Weights of a small transformer language model.
Size: 16 layers, 4 heads of 64 (1 for keys and values), MLP 576 SwiGLU, vocabulary 8192, 12.2M parameters.
Architecture: RMSNorm before each block, rotary positions, no biases in attention or MLP, untied embeddings, normalized queries and keys.
Training: a variant of Adam for these matrices, 160M tokens, 9748 steps.
MLP neurons of a small language model. Each row is named by its layer, matrix (gate and up: input weights; down: output weights) and neuron, and shows model dimensions 0-95. Each number is 128 + 24 x the weight over its row's rms, rounded and kept within 0 to 255. Numbers have three digits each. A neuron's up and down rows have the sign that makes its largest values positive.
After each neuron's rows, "raises" lists the tokens whose logits its output raises most directly, leaving later layers aside.

L12.gate397:128119120130086118135120148157115130087157098115095123201112118174121117096147145091131134150134113160140126148174111170149160128144160148142158177085106121164120130132130128143096158123103084145123127161115153133133082170162163101106103170157109100146154109176153129118129129116134120122
L12.up397:109142159180164122095106087165122132089141121131181144121151093123141076079141130157155159150176136136106158161088095160150112112105117166136110118143118120124107111137126158126080141161088164144151125151115137173180077142123133115105124099107103106131125125136117136160132138108121145120
L12.down397:122110138131164135133129091163070149125091121145144134143145131115125129116140100149125150112059191140141112158123099142109142088160135128147139120163140109116157172108116119146107148114144152152096104098118159116166079152113166139131101170137101119125136134099146091125091137144119129130
raises: "nan", "no", "ne", "n", "ner"

L13.gate202:169113110126074126167103117094160147103144141139108116102111124172126119109171116156156138178158144127119098133145155142159153105145170114134135161141119106146116115093136121118116126133119118106115175154142109157137119152131127087138122128115145140106093085098100129133178166078134197128
L13.up202:115162080156164095108189148155103163126138117110122135159148107130139097119126111134108099156147119148093122156132137121135120122127113125163133149150121143127113111159122098129096095139091162143159155193126150169157137145127140143151120142145142166170105089118109165066107123104084152121
L13.down202:143159149138109145142071126146136106126101103097122111119137143112130103108150162139144156141107149113176140145123129157105139144145114161147145136145177132119127105135120106129107161138103107116130140128153097101134113125151171112114094137129136111132094116093144169081150134097115159123
raises: "n", "nia", "ne", "ray", "nan"

L3.gate311:114117151125067113124076136128123134090159156119142109150126157122106099107128126094103118106116139149120128128140126136150144199104144096138128165091127109146131109117104080123126169125103151118121112142123159103128115167126134111122112128097150080123161107186106137132147154111112155138
L3.up311:140110123113088117134071136141116104109118181162147141147089105088082119106162170116113122087097151139085126082114134102143163179117121103104119129096129099121155140120099132144138155161175141143137119091119146098105135149127099130128141123107110103104145127161112132111148145128072150160
L3.down311:119122115130171096117100125131135112134107138152124138113098080121117138134135152131143121111085161127099112082141132127111156126123101120099139067132104114090153119135136183153152156134221136155169126138080112138152167132134133121136114102120103130122110183114178125113133112167110132163
raises: " and", " of", ".", ",", "-"

L3.gate42:164145129118128174144149149105089128106141142139152093141113113166162138137112097155106095117194113146132147149127089148118112104118128139103171148159121134106116129159139095057166116128119121130148136161130119117108108145066110132134143127096123143117108083147107094169144115135138156137
L3.up42:157125142118121148152149133158085108160120133128173123139108080146156119149075106154123114138159159160134113117094123117099131112097099139108170143167156107118104134172129135131174076127135156130129094120178143141089151166095092116106130108125110126104090099103131121135085105143110167123
L3.down42:128114098116148105114081123166137140136123123165111138100115089087131131133093145123137140133083150139135131077078153096127159097091087120094134080107126138114125150098152177153105126093184119166144106091139148089107141128160132117104125127137127103122097157084125161135104107151098100134
raises: ",", "e", ".", "-", " in"

L6.gate74:136156139130141108089143123104115166109147110133112144134139146117106123112104133164098142151126141126119130122149119142138086128122153111131128147116145208095096115126148122110119156091127121122110156124080103100085042113136091166114126108135096121049122121134132147123088089153125087132
L6.up74:114172149101136084060124092153130151149144106126083126113113113090100143148131145154155107165120148132127173121105137105119109113139139105138124150137131156081122137171134129154168145098159148171155143122091125123102090131114113127092087103132125144087125136148108127127149125142125113141
L6.down74:097090121132161132122109119130113121166147099129145126122116099131127142172119133112138117144100124163123128138069137134135167113137090106139152117129064106083107169153134125159139133119186150168126142127169156124149156150132136100140103113186157140156152127160132138110171136083143148151
raises: ",", " and", "-", " or", ")"

L5.gate27:076085170129147126112089111115143117115154163159146150134131128140110131121167157091124077129132096083140178127134135126160119134162108136142133109118109116110081131124137170175119148126115113098122155110101158103152067145114140129116161113129137128077162162128122094129135131130116161112
L5.up27:123094136099163127073131114144142106133139140148179170107158064156102180111163134105094093106131152099189120120107146130175120141139130145102108112099139104115115148128123176168118133136154124113115176106139168144131122169127139137098162126148143128124135172106128099117140099134113159108
L5.down27:177150082140112120073163116164141154115118092147101105147112095108121179152101116170124123123125148140160112093085078153090103100094115121142120158147156119130159127143109115151137113133153151135152135138154128184090195132133113157117115134140124155175138145120122119097103111133132084125
raises: "s", ",", " and", ".", " |"

L3.gate24:116098159170094161179149123124129144046157119148129116170117156149130081157144128140080122116128146160080145142134142117133149154135115134117105168118105122111127126117092073111135141127108148130128164121140126131122141132144102115182124119131126111103121113146147131146158202150109166176
L3.up24:139106139136094157136131116149162143092131125125155080100132123143123148158129103124102083105119142146070127081104127115142166197099126122109094115117120118104108099121162089069158136137136163095131168139138120118094141133155126142151087119165143081101170109132188136109160120160102173166
L3.down24:102136099155148139115130127138123137100153149096120113096137128085133167130147126135113114111135116150138105089118152108124136119127124111094135064114147125107117128140128110100216106113185151130108175150162119141084121120135105120111078128183145105107151126101141128127121107189127107132
raises: " (", "-", ",", " in", "s"

L8.gate336:130102122108121114102126103134128141084111154076118117131135096132118117121137120175115135121178082118168148129104109156123103113151112111161129107124130127148135111102123125154169115155122146136099123125107119089158132122125157128136133119131134106079103119097071199179079122132127164078
L8.up336:123099143127111117109090139160128154135123145124127116083118128081095130090133148123140142095136114115160149111148153091127136103121118115150148126106150097122144150137124152125121105157144149138069091124151117104167148102106144159098069105097153069109106110113136189144128114102138126148
L8.down336:095145156139122129148113150169110165164131114121124131083118144084110131133105145068134094115107138137144124147161120117112133112095148118107116145115145126054096140153114129139120135128123156144123136116183091160135137127150178184087116137132127121150137139138171118089116123107115097144
raises: "-", " in", " and", ":", " of"

L13.gate76:156151179142108149128134131151109124133125105132156092133166152160137173123118142143151162191177141114146117142109127148176098153163117119125130092124119112139157116119137129107141144126132110109119107139124148104080128116117141149133157155117126150146132123118077140133109116155152079102
L13.up76:114129162108157121141135142143141075169125158125128136131144102148104115111107126123128138112095130123124162132124156094125161128112118128164119143144173149072113153147149130112128098170125123074070138135142145148110127148109147116145115088154137170082140149121110085135154115091176111123
L13.down76:142119091159092142140146144081179149133118137173122116159158114141150114077156132167128163111155142111125116165168117156080151129120168105117109113132131123166148122128056086161104129126125084080153135166130110133102127111092142175111111114129129099167134146097112110106130154100134152125
raises: "ry", "ds", "d", "ries", "rid"

L2.gate39:163154125143150122152128132091110148121158137113138154137137137164174108105128125142078137115180172141062172137109087157153140131115109166127119147144127099125139158114115106090146156122169108166137115140141120087087107143107122103103094113114169151101157094135119089131146154127128121088
L2.up39:154167115126140111127116126108126141127146125120146152124115115147148127119131132133085133089162185145068166114089100156137163134111122164098122140140161104095147139119112090097153139107195132172139105113146134087094125143131100125100080107126165159127140116136126104135126139132114107097
L2.down39:102105130125130113128124094161118119120124095140191128109108115120116151149101128110142107103099142159151126082104117120093151126091117103166138076129105140136123105150102151122149131106193142149161122104168160098136137110119132117099127078137124114115123163136131147143091112185110104170
raises: "s", ",", " and", "-", "'"

L11.gate318:138114135161131105147118123105161138108135157175093129181141121123122117125160175144085143143153123099123183141153136132140070159153137092108098128116121122106092111098154120124114149139108077129115115157089100126155131155152142112131113155098085119100145113115088111157109118099139143139
L11.up318:138115140148103149123116153097154154130147181151113138150144122100129110082149195111110121173123135095124165153158150139116088132166132110091112150111125090100103114120186103128131125143144099139110139144113124131103123122112161123097152173092109128104149139125132149163135152094156146089
L11.down318:123142106098125103090129119147135118112130119080152140119120105120103154112069080128123121106122111170143103137103116126111131103087138147135129135116122137069144121149105146148128140107157164151161138094160151150106135099111133127127152086166128139132136159133133138108128132136114099122
raises: ",", "-", ".", " and", "'"

L2.gate103:188132129188142136178119151066138154105122107103143119126165137139095124109156140101130141141178080152136128106161086159146076144140120086173134098140101120146115113184145132067118139155126131117097145132078092150099134181098103108146125105144090104088134096148137159093105139086108164143
L2.up103:205144118167130136164126150122152155115098092108166123122158125137088138121145150118122142154147093180175105082128094125158071146127120108139148077140095124098148121161138113085131098152150144163124134107089096170083128179107115126136140105142103112097120086122136134080110129108100166151
L2.down103:151116122109126137138106109139124106146080102124159150129111118129093162145125117117159094125114097160161109112123132129123109154100075108124160095137114100115132108145146166149121111117153122138143141118145144143134163138116115125123138120201146110160135171114107146107117091111122140145
raises: ",", ".", "-", " and", " ("

L2.gate450:104150097142138113125134139094155167132141126141116142133176097139177090097147149094111186131120105138065127123144121119162114120124140126126160140128115129118174123076147099123153150143137124110094136143083090110155163098135116120111118126121093130095124113123113115159065114104115147153
L2.up450:107162134097147117100141107094149144149110109131122150090115117089109072128122133084133193136107116133113113085114135100128121124101142109094126122153148138100153097138126094169129117155167148134108141109122104137145139067162083172133156117166133131103079118106112134134099142084115140122
L2.down450:103130147117153122132153130120084091120136080148144149130123158087108158109128110123146105091152132125218104093136133170089111148125153103112130099152125120099078164119086147150115077112126146149140109108173176133145103128094133143148136124139169090143126144092138151087114126149111143128
raises: "d", "s", "-", " (", "."

L5.gate243:148102133126114116138139130134128126135119139122095112153103130159117094092142147130130170124136125128159161130132112104135107126147159098132142139121106095129132116109142095084106152143117068123118134167134145098099135181138176120125141157075131158180159123158085114130118124099147117142
L5.up243:173127123138125114092119113135124091162112101121075175116148140156105113118136122120160094120129162111180161117127134090131170141112181111094149131096130101128138126107148108147117111134144106156133124152134121115148140163153169154092139158065162133146166094122095128115129100095141120123
L5.down243:107102122158129148101133129133079118121122121124158157088140121072128136154139116110131097111147148124107107130111146114118124140100112154127109106137148144090079119135148118179148089118117202155149147120113122161135153103153111156136141086143120144124139109105142143101105121104119115134
raises: ".", " in", ",", " and", "-"

L6.gate440:103129114093133117085160133102127142124172149119145068108113111123120097169144128139129109097217121122157113151118137139141123083156151124125089148148140161108127144122084148136149150123114101125101158106162114131148182146157123124121102130148114139138069134107114130143074082148119156136
L6.up440:108127153104077129129164143138130158115080151110129109127123154128109089112095144160098101119157106110127125164130121100142111139143107097131112165127121077136119107117116134187117080134114130118108098106175141110137139124145158151130119117105138159133127148129114123112112133118110120128
L6.down440:138105107146101125136116129125109141130145119086150146114099099111152123123123106119126082113155124158093106129145145084120078121132113096142156124166165140093129165161134159110068129151155117121135162116134128153131150104135106130145137143135119105154129121110149171130099141121178124121
raises: "\n", " of", ",", " in", " ="

L6.gate93:068100144157136112114110140084136164133146114140167121161136147156171143109130127120124129111094099120144194126193102123143150106122163110163096193112153156132136144164073100117085149153113124122148120148099155137152104132143094128144120119113174137130172127133104117136119095147137135141
L6.up93:107085141171165113120140131104107148161142086142123141120135168110118181085126134110096132076111093062131153101157103117116145136156120099141096180163135129125125125185104121125105174183150092134141121115108137144143115114131106117174119137150153138104155101078145121123124096113117139164
L6.down93:137126122137116122098177138161123153124105065138130106093079117120086150139123121129100105107130101133072094092124125125129149155120132120148132074118109142075083125145129136133121106136127114120101133103114117138109152135151102156157145131184139118093116153143109101139107138134120159192
raises: " |", ",", "-", " (", "s"

L2.gate115:135093156124109172128134158125114127143162122128103070144163150150176134116164158126136151146136138100122156148143061125123160131147131131140116153124097123155088135131127123099134161112098088151121120135113105137127123148157129115179101143121109131120150114156120103144119130082161182117
L2.up115:137126162085095133104112154149123080153148141135136100130149147108154158131140138082149117155114178101132131121131088123070154143130098138153137128117126110148108134130123128130139115116158096151139101138139109139118116123159106154141152156154110102148121141157118110135112089091151162120
L2.down115:132103157126133106110141136149099107135125157124164140138135117084141127157104119090135127114072149124153112078121155127085138132081098139125114101155151099113142132117128165134130105138167155130127128139130148136121100113132101159109166136161125121190111169109117141105112082117120128133
raises: ".", "-", ",", " the", "\n\n"

L2.gate38:131110109129134130082115114084165115134123155170160105224122107137149170129105122134128132089144101110139139184133077091106129122129141145130124125138129134102119145098113095137110156068124118123135166146123133117153109157129159127101155133104129123090117147101109108083123123105127143105
L2.up38:106163112092107092084149140138161144124127110179153147150113167124118138105139142143141080111179141085117153145088116118125124154143128134105180114122142133147129095104072118180085139105164118094150141140165163147163142147159121153112130088123143125116122141109126120106165114123110156146
L2.down38:134155149129100100139132122158134140146118112132120167075100150142104125158118115112127057162122145140139130117100131147125157128101097122138137143151169085150136152144112098142119111136154160132120128119148158130091175095123137127145109116163145113117109119123151111126139137114107085158
raises: ",", ".", " |", "s", " and"

L13.gate566:155151127111081140170113143120137102110147145127095115111126141167120117116155134150165110137158131079135107112135169152128148115158090065104166133152109153165129150127127115136072118178104131138132147150135094122143150092120125120117119121142086166143135108155097152114127103144121102124
L13.up566:094103130103115155090086120069103111142146140140166131110109114123122111182130108111161133117194130090123153099140156142152135130123132134124164086107108121121131114155072097122141141147123143146100134093128112135125146106113136101124113158137148119118111107156094141158119094139204129133
L13.down566:148113127099138148188089097150099106092105103123138137100142113158158168137123123141114167153113158114120119099130163116142117109126114110149143096153121149152138124106123141130144139124132139207141135116183136161117104140134111129152059126120134139118141058159125115112093141133135120139
raises: " Source", ",", " in", " upon", " on"

L5.gate274:119118121139083115116129151079104130138152109109146124155145119194125164092120108136076117108124113102145156160142072130133164120161134085156106156167123117148141131109138110129092104113105135143150171144082135141140116158129111106150108144123174085106146147114121115152145113113168159105
L5.up274:124136082156157113167132134103120168130149100138151143166124103138123169088157150090060115090168093098127123153167118124134157110114101103153121180151127115131116136134137140110139177133137109138145188157097135142131138134156119114150125154152143130115149150096126111122120098091137119121
L5.down274:155128086134145144117157120146134150100109057155133139081083112105111122127156122132126080096135143091089107101123128125138134188118110137141163113096149127084105138146133117101138118139145114176121134132119123106124155152142091135107120138119158156121095156108106101105110147155107133171
raises: ",", " and", "-", " (", " |"

L11.gate363:141165140130161165128161121102128137090131181156121136142155126136122083135148143169105150141139127103113165126136104115180128150120126126114172144139155111122075116118144174156118136143090104104125171113122122119167086119130148093164120162098120095059145127152111112137130131152102171118
L11.up363:156117137096128172094149101118135129141103171176136132128137123140102106092143151148136145127132158120089163166114129121185135133132138118098135143141168120097093137132114113122110152148135156093065160140169147136136110145112155090139122145095177152110157127131092113133144126146163157098
L11.down363:152095122153110112164117122149153139129102118093134130141129096114159133129106110101108112127144130171152112137111109143136110159112145115144129129099133126046115121109124096156154149112173150171074095144132134125133150161123136143129147098108117208129126131129099134112158135124137123158
raises: " the", "-", " in", " (", ","

L5.gate183:150107110141105102140128173128145155088128134096110082115151142116131105124119113150125134150114072100129112087126135121126122137161099113159165121135090137119116118143146130100135127147096159136119106103103146108137125124078139095133110156094063079109110119130154171144135147132140179128
L5.up183:192123118112132079124121148134123127131110129122114103086156136131120121147127125149152115134129120122141093078101169098104087157121110138114160098109169122104126130130142095097165116117112195171133130118105149112088119110068142137071135117110099091108120120095110179136155102133117155110
L5.down183:130177114114156114109082125120098103163112116111134198122108090123107148122098114122181062122143139155133125151108129113112109151092120147091120126127187096080152096105090160145163133121125145151144110133121158154107120136101103192104147123102174184122129107068109100102126083122107091092
raises: " in", "-", ".", " of", " and"

L6.gate305:186126106165136133156137123069132162145146163056141135123138142158195087104151121117090110134155129139090172172131071181153115135111133143134137156144148102155171133111142079115134143169150155164117111140125101122129109135133171131117147134106145160109135099123145129116163108112134124127
L6.up305:152129112124141138124114122114142129153127129091148139140103116149153104102112118136072091103139136159096152158113111140159158120100125153140142149119170147105170148103142115114119154164165132179131077121116159115134085108138169139117148144156175174153149144101166162147148129113102110129
L6.down305:102107142109130122118128108120131120105125128139197164106108132159133145148107137082118148105089142203118159119080117118090148127093074132161093117102119152087146121153111170138150149094197105176159139103152137094129109115088144092122133090121126145117120147126149157130122157190124097118
raises: "'", "s", "son", " is", ","

L5.gate50:121079136166110132109150145114092106106116124150132114123146100163131147092171112140133115126135104107116174151163112153131139105141158085191115182073130116114119122134090138118111121111129146159133118138099145105084150138075150149155108156092132149130167128103105160148141101142115106109
L5.up50:108066157149127141156119115104098126172097103128134108117133087138115139124147133132110114074135104105099158131153112160109163138179173138124157163113143116112115150155143118137131134137154149214161143123083143111110137122061151148143143135105146164154150129116108161127146090132125133143
L5.down50:107162114136141100106120103167144150118098088116158127123109088122153131158104132106123103096108088149115124128135121165086145126109084181114164116111154122129113143127154122076150127157151114156106155126089147118103165134122136108103151112168114130118127164109089108112148129135093147155
raises: " and", ".", " |", " (", ","

L12.gate236:128122082122144116131124133108121118094135148132124093184155119130123113101140161156142155098107126079142163111163127164128109108140133126142125129130094147158121202115182127133131132138128047103072129121079099120157153107150133136134128135111149149116138138110141088160090139143163100112
L12.up236:107140112122105158140117173085142123119129114118180120155100120135132082123104077158141149141125164123110130140144125130162098153167166137079100094100158135147113122073118166144167126129116163133101157154149119179143122154122141147149127138129144128145130136100177111116133143104142105072
L12.down236:138119118137106128092161102139108141139117076094122130159138126129105133133121123104142086109127131107113085104106144100109124130116126083148158119140130119123142148130095140161155135175139113115101118110097144117112167109094139180105124108170122151094118113175111119145098116157074118174
raises: ",", " (", "s", "-", "m"

L11.gate436:120103171116115148170134131088157117115164138170096118133169173147174107137178170114122145134131120099123145149136122133149093121164133095127106143113117124121089117088152140119126163124111106099088115152127110131141117151126158105141076138090120127084116108118117144145104133105139153096
L11.up436:125100169098104145138118130100169097112139171191120120143185170138148123123196172101128134147114121093116148154132148128128104108185116138112111119113137084116092130094193131124132145131123089099096123152138152137127097123143135122101102165091128136106112129132139132128133151102134165072
L11.down436:149125082133127110092123131163110137115107116067151144118098099125089151127070109141094105131154104149140125132129112146078144130098118119134150128133125143066166109149081132127124109110174142145171127111133118137092142123103130118147165103156127138163141166150128152114136118143118098160
raises: ",", " (", " and", ".", "'"

L13.gate567:138087152101096141144159149114093141151142145114097081136131167156145142123139109114111172155156093126111166174145140136136089148153077119105148103119082091134159140133145145108122124122136125109094132157135079153109099112126146135155117110116126122148180055156115138133078143113127169158
L13.up567:134134160089133127134152146156060075105142128120138091136112141136147151146142129109148128168151097137137165155153125149132132136152072132070158070155119105133174140158135141149121119130131158140098146135146095154139150145133174131155113122151162162146175090140082154136111115107114156150
L13.down567:094131127116155153135101104134097122097144155109126105077116120172143148147090123084167104176167173148134135147100135135119144107136112158099097130149145125032094088117121115105134119107177145136096129168134159154138122181132183140166111122102143162141138097112109121119122128127141158104
raises: " in", " with", " on", " by", " together"

L3.gate317:091114142148119127134144146138150149123140121085118135140174164118126100146186142134134172121102113159116152146108072122146113171103122114131094139103112158127109113106132121119122120153083126131129124139131097133136139085128118132139151133160127097120168079150141145137139202110116139132
L3.up317:088120116125151129137117156144133174121112143091135180126120135044172120122170139097163148152125106163105137096113124121114130158092125121094123132088151127123122094130125085115179112145129124149148129119144062171115173092114095118173130114145120115130140101167159157128139153109099116186
L3.down317:154138135128154170177097116121119143132135110086139136108112080118159122084080149114150111115140115134118159097165123130088135137112112168082146141111135093099117151143130147128183111130187160145084132149082080122129162139102150150153109135153116146159134138119134137100132115126072153176
raises: ":", " (", " in", " to", ","

L5.gate184:119116113087093109111144093165143172089160143126129109138056129118131107132109116145163164112128150125158139146124113169126127106161086135125095123144131103112156117130099137143108135140113116132125169132115129120143151193128162083137125126130135136078116117170122117167146155099133168152
L5.up184:099108101102140134119101108174104126141136141117147129143092081090134116157085107096144098110123129140134127072100156110113175097110099123122114088133144126093131112131113169103135128138149143149140169135104130108092125155137126121125132136123157091074142152124143121130156109131148153142
L5.down184:104140137153172135128123145108087080146113120089113140120183081119125149120145084109080129110109119141079126148137136088146142154087149121124141130139115161148111123155105141114140124091125144122127114156135131144082122044117106169117146130094118100143127163094138149113082133185099065162
raises: "-", "s", "\n", "'", " of"

L3.gate149:139078087170144158158141092104118162131110111090097138137167095158171077117128119091135130158155123094106170148104140130136092119133132150130110141112135101120119125157117142129148124111107118113122119113125125126139084089151134093111136143126120126081132106155152131124114125131128133080
L3.up149:141114114154106152133142090133105144132081111081109158133119074150148083126089099100128120135141154120116122156094126103120141114145164135072123134121136100106147113147108102142142103109160144145142072106122103123103133123151118118142129117155161138095138128145167135127113129175115154083
L3.down149:105085152125133133092130103144098130107144092134146120120089143126174166154090116135107118155106155177142129138088079147094132142129117104125137102150120121087091143131122143108152092113190142174146142145151146112092157121100125120128107118114140117134168147131125148121143120152106110139
raises: ",", "s", " and", "-", " ("

L2.gate67:164138095106136132138150148110137165082124129140123131156156104130128148188131108175126118104155107148103119126158138141155137138122130117112109144140113156084148134125096110103152116111111131122111141145117141141112161140105135154127100129111086114131107117126082179133138173155120167126
L2.up67:135157086124143138130149122134132150106105131150146147144150080142097143182086108131095109103135126186098111092164140101153166146140160135103156129162160130115158117129125132108134087111145151103131145148171163127132162158119151155082123115137110089139114092111130141129156151158099169118
L2.down67:121132127127139121119075137144139140136139088116133168070104095109115125130094136125127111106118145163143110106138132082131124090100111164110156121133179131093078148094164137106125099135167140116127169120123134107169133108132144118092157144110168126153142137107188112147162079128111108122
raises: ".", "-", " in", " |", ":"

L2.gate245:166126110104134127125156093107141139101152107121138142109105146113140136109103107145128157105155182173096111128118101183090078132140146118102168130118139143142157110134160132087132139096126069123111127114133135134087103103109117142132066136158125081108163117145153129181112138175115123092
L2.up245:121153108106118114145097142172121122102129083118133145116122140122129096112144104148120138100116156144050127112078092162109113115124125125111185119143118134095151142125126129113149131107168134160099123102139122118109125135126099121104108082130132108096159116158129109157131171153126120119
L2.down245:124108112156118123129130129141123111097106095149143098127126155124147156125140127145139119095114110140107126068082103114120159122124104128113155093125119098098152144122096115141146122136196176167110134106161166117114151127136121149113133075155158122125132139129132136148131136125117112132
raises: ",", " and", "-", "s", " the"

L3.gate223:172094154148095120113122142099089094136147123140104098173122139117130109122155126127118075137140109107126119135120158165154106092129144146151159186130141134117098102115118090147152130136121124123139090121113110114122126168111124126148109140117107117084163081133209147120115145133108152069
L3.up223:145158143146118137181147128132134119148145064091124132138132106132096131126120107176104094101157149146123121097123140124138110128124148179187130148153102138095133129116165126143136115102116129157158140166135120154151170191090084099118095141084152095119096075080119087124118158112108179116
L3.down223:163078085147134157139118076171125106183095138156123134123124134135151093130097121146128155102146143108153135119100158133087149101141110132134186180108166094189128134099121128141093124145093122111147147122079169139153096116099165084120198112138130119127120085110149155145136132131141095136
raises: "n", "na", "t", "nan", "nd"

L3.gate51:118131163120119123090123152095160150155095150101104135150113105155095119131125105117159122135136103077127118129164110114139089145092121134146132130095145163134123177093118148109112164105123126143141101170097165097138111133150109159095175085100090117134145135139081160115130113150110114129
L3.up51:100137122106140099059122130150131171179099122107149163137128088109102099136146149101144117139131154113108113105107148128127158128120127154117104117107136161099134168119084159132094141095161131184162075124135178134151160110128097167099173066102118127126137137113085154122111147135110119148
L3.down51:107121104102142093138139098133107100139163054168139116112118121131123150138100138163124107189127139147108131090084133149138134134157105162097129121140114106046115096154108119123147134118204108128106131079164156169114145120097122127158092094128137117135105163147162087123122149118131122119
raises: "s", ",", ".", " (", " in"

L3.gate82:151079103137165162147147151131150101136139145147128139145088139145135131112114106162119138163131121127107102137124096163141152112166137118103106128175125118117156125109139083109113110128093104117125128155108136111153131127157139108139155130126139141125131128127111098138094125140190129127
L3.up82:099137108096147149161124116159161141155159150101148122125097101101178139120086077138149132148146162167107104107135141124166106121093126111123115111156114137117148125108105115117142109113134119088116164135167150146111115126105102144127095140157151081164079160108107095131070083136096102147
L3.down82:089135125132127136116118135147143167090154097121121099129145099081103145167119139149145143109135178137093094147119129059119104138124095114179144113096160131169165153150147151131146126100158111090082193142120147122106123116074150124120101128126124073180126147127164126138124103166069099138
raises: "er", "s", " (", "an", "ers"

L13.gate345:142112169132123160116145123123165167127119171168140127134185158137128110122153136134093154147120150097106148147144115104159100144121143096116121155105137141115108123093152144093145149156114080128111100136131107133123114126156138119114109154103109115120153125121069104160129135108148125073
L13.up345:127152157134112143107153095107161141149101153183165158099138173096128139115162138116102137170112153114073125107116133105123127134136131107082142132154148112101108146116159168128155118143137102136073085127154093183117100107162109126104093149080118124096132132116091132180131126085150131061
L13.down345:137139094117161124122102126142103098115118089100142153107112103131122147134110154146140135131132110148148099107106138127101118100134134137114136087151123159038121131163128122138086103097176151134156143111136106170109088124085076133166151125138107127110114112153161163129119112133147146142
raises: " |", " (", "\n\n", " in", "."

L5.gate123:127080120136096146136132136117150129121096155098115121119099150174086076137112126167084150118157102146133125149122145126155126130152112063182143110122134127111101109144156110099105098189099108167084139109145161092119096142109123122145131132132142101123165122147117175130096145146153111130
L5.up123:147135087133114126096122128140158136168081169125099141093151133125119118108135134144115137093131151109137081162087172130104134153156095085129126093141141094101130119118119110111129104178143128155109123092163118106116131148125146108091139099120120154112144125096091145128127098142141121115
L5.down123:133141111114131110074117151133156141161121111136170132096161111116105180130116135126160111113070170099107134114148172149102157154116135159129104116124141102092134127120085115154140137156137142100149150157131120127100162121112113128110134119152132162151086138083085124091149100104118141129
raises: " and", "-", " the", ".", ","

L3.gate144:132129123100134179130164151094126136182172108151097128218116113120127135130120125159135121157129140134114154167113120114131120157131133171137117141135124111162134148134121111131097121124120105131152104176135115116107168123140162131136125138123181101112131065122088142113123142140129151127
L3.up144:140125089118138155135135138121100115133152097168105144189133093122118121113105120156125081142126153150169162146112149108107144125130117154115087148136118093124121145140099135122133121125139104176151152122100109097151189125116133151112136131112166113117122133153074158103091143108133152118
L3.down144:146135143162140093129101095152114116101122109113134140064131133137131133129108114112131132103129118088129152089126138116119145094117063128136073092124138157090122107124116142141180154109107140161113149058125164151162085100133140106126138070114099142128126156155129104136149132128104137108
raises: " in", " by", ",", " to", " and"

L11.gate344:121129155062091089137128111133148131128154107128085116168130123097110098189095140131116136124149057077110120122124150158134136176146129102121097131174124125133123141129131147119121122130107130106117161128138117131176124164157102126105119154141113107119166138153113150132144100108105166126
L11.up344:114136115094125130104138121140136088115144095165081159160148133083138116117098155086094089133141095127096141138156168109147167145103115074104144143134111101119117107110118127141118141147154153093143127142131130130120140148137135150117143144137120099141142144154154161093132101178134165140
L11.down344:124106093163159135110106152152096115125145125122113156115122155132127164112133092119109076102095161119130106103157147100170145143117147126122111134095124121111107148136111139113127162119156136111130129182116169100093097130134144126132116110137128078125071115100114112120164121167150089144
raises: "-", " of", " in", " and", " ("

L2.gate398:136106107123127099111154133133112173106135110112090101168095172116088137116102093108118135119160122102161141131135134148111094172151164088106135117157128128104121113091108119111127106095145133132106177112098129117189108139095135174116154160144129100114156118136119144132126146120119104120
L2.up398:140120085142113093119119081159130135140099102147073093123108121079102102159124083130133130124160157152131148140098125113099135157133135132111146142172139112127174133111120149195136083135145136135149135113145108155153161133146105151098158121117136121126123079113107133099131122113094097135
L2.down398:119123109151136138159093137142152119152086122132115147086146074109152114123155142156162110144141152159095121128063113097125123136124081174129146151123163142111176166131155153134133099145125135133150138123159165142068179100138128099138103130141146128138103137106163107107139116137139111147
raises: "-", ",", " (", ".", "/"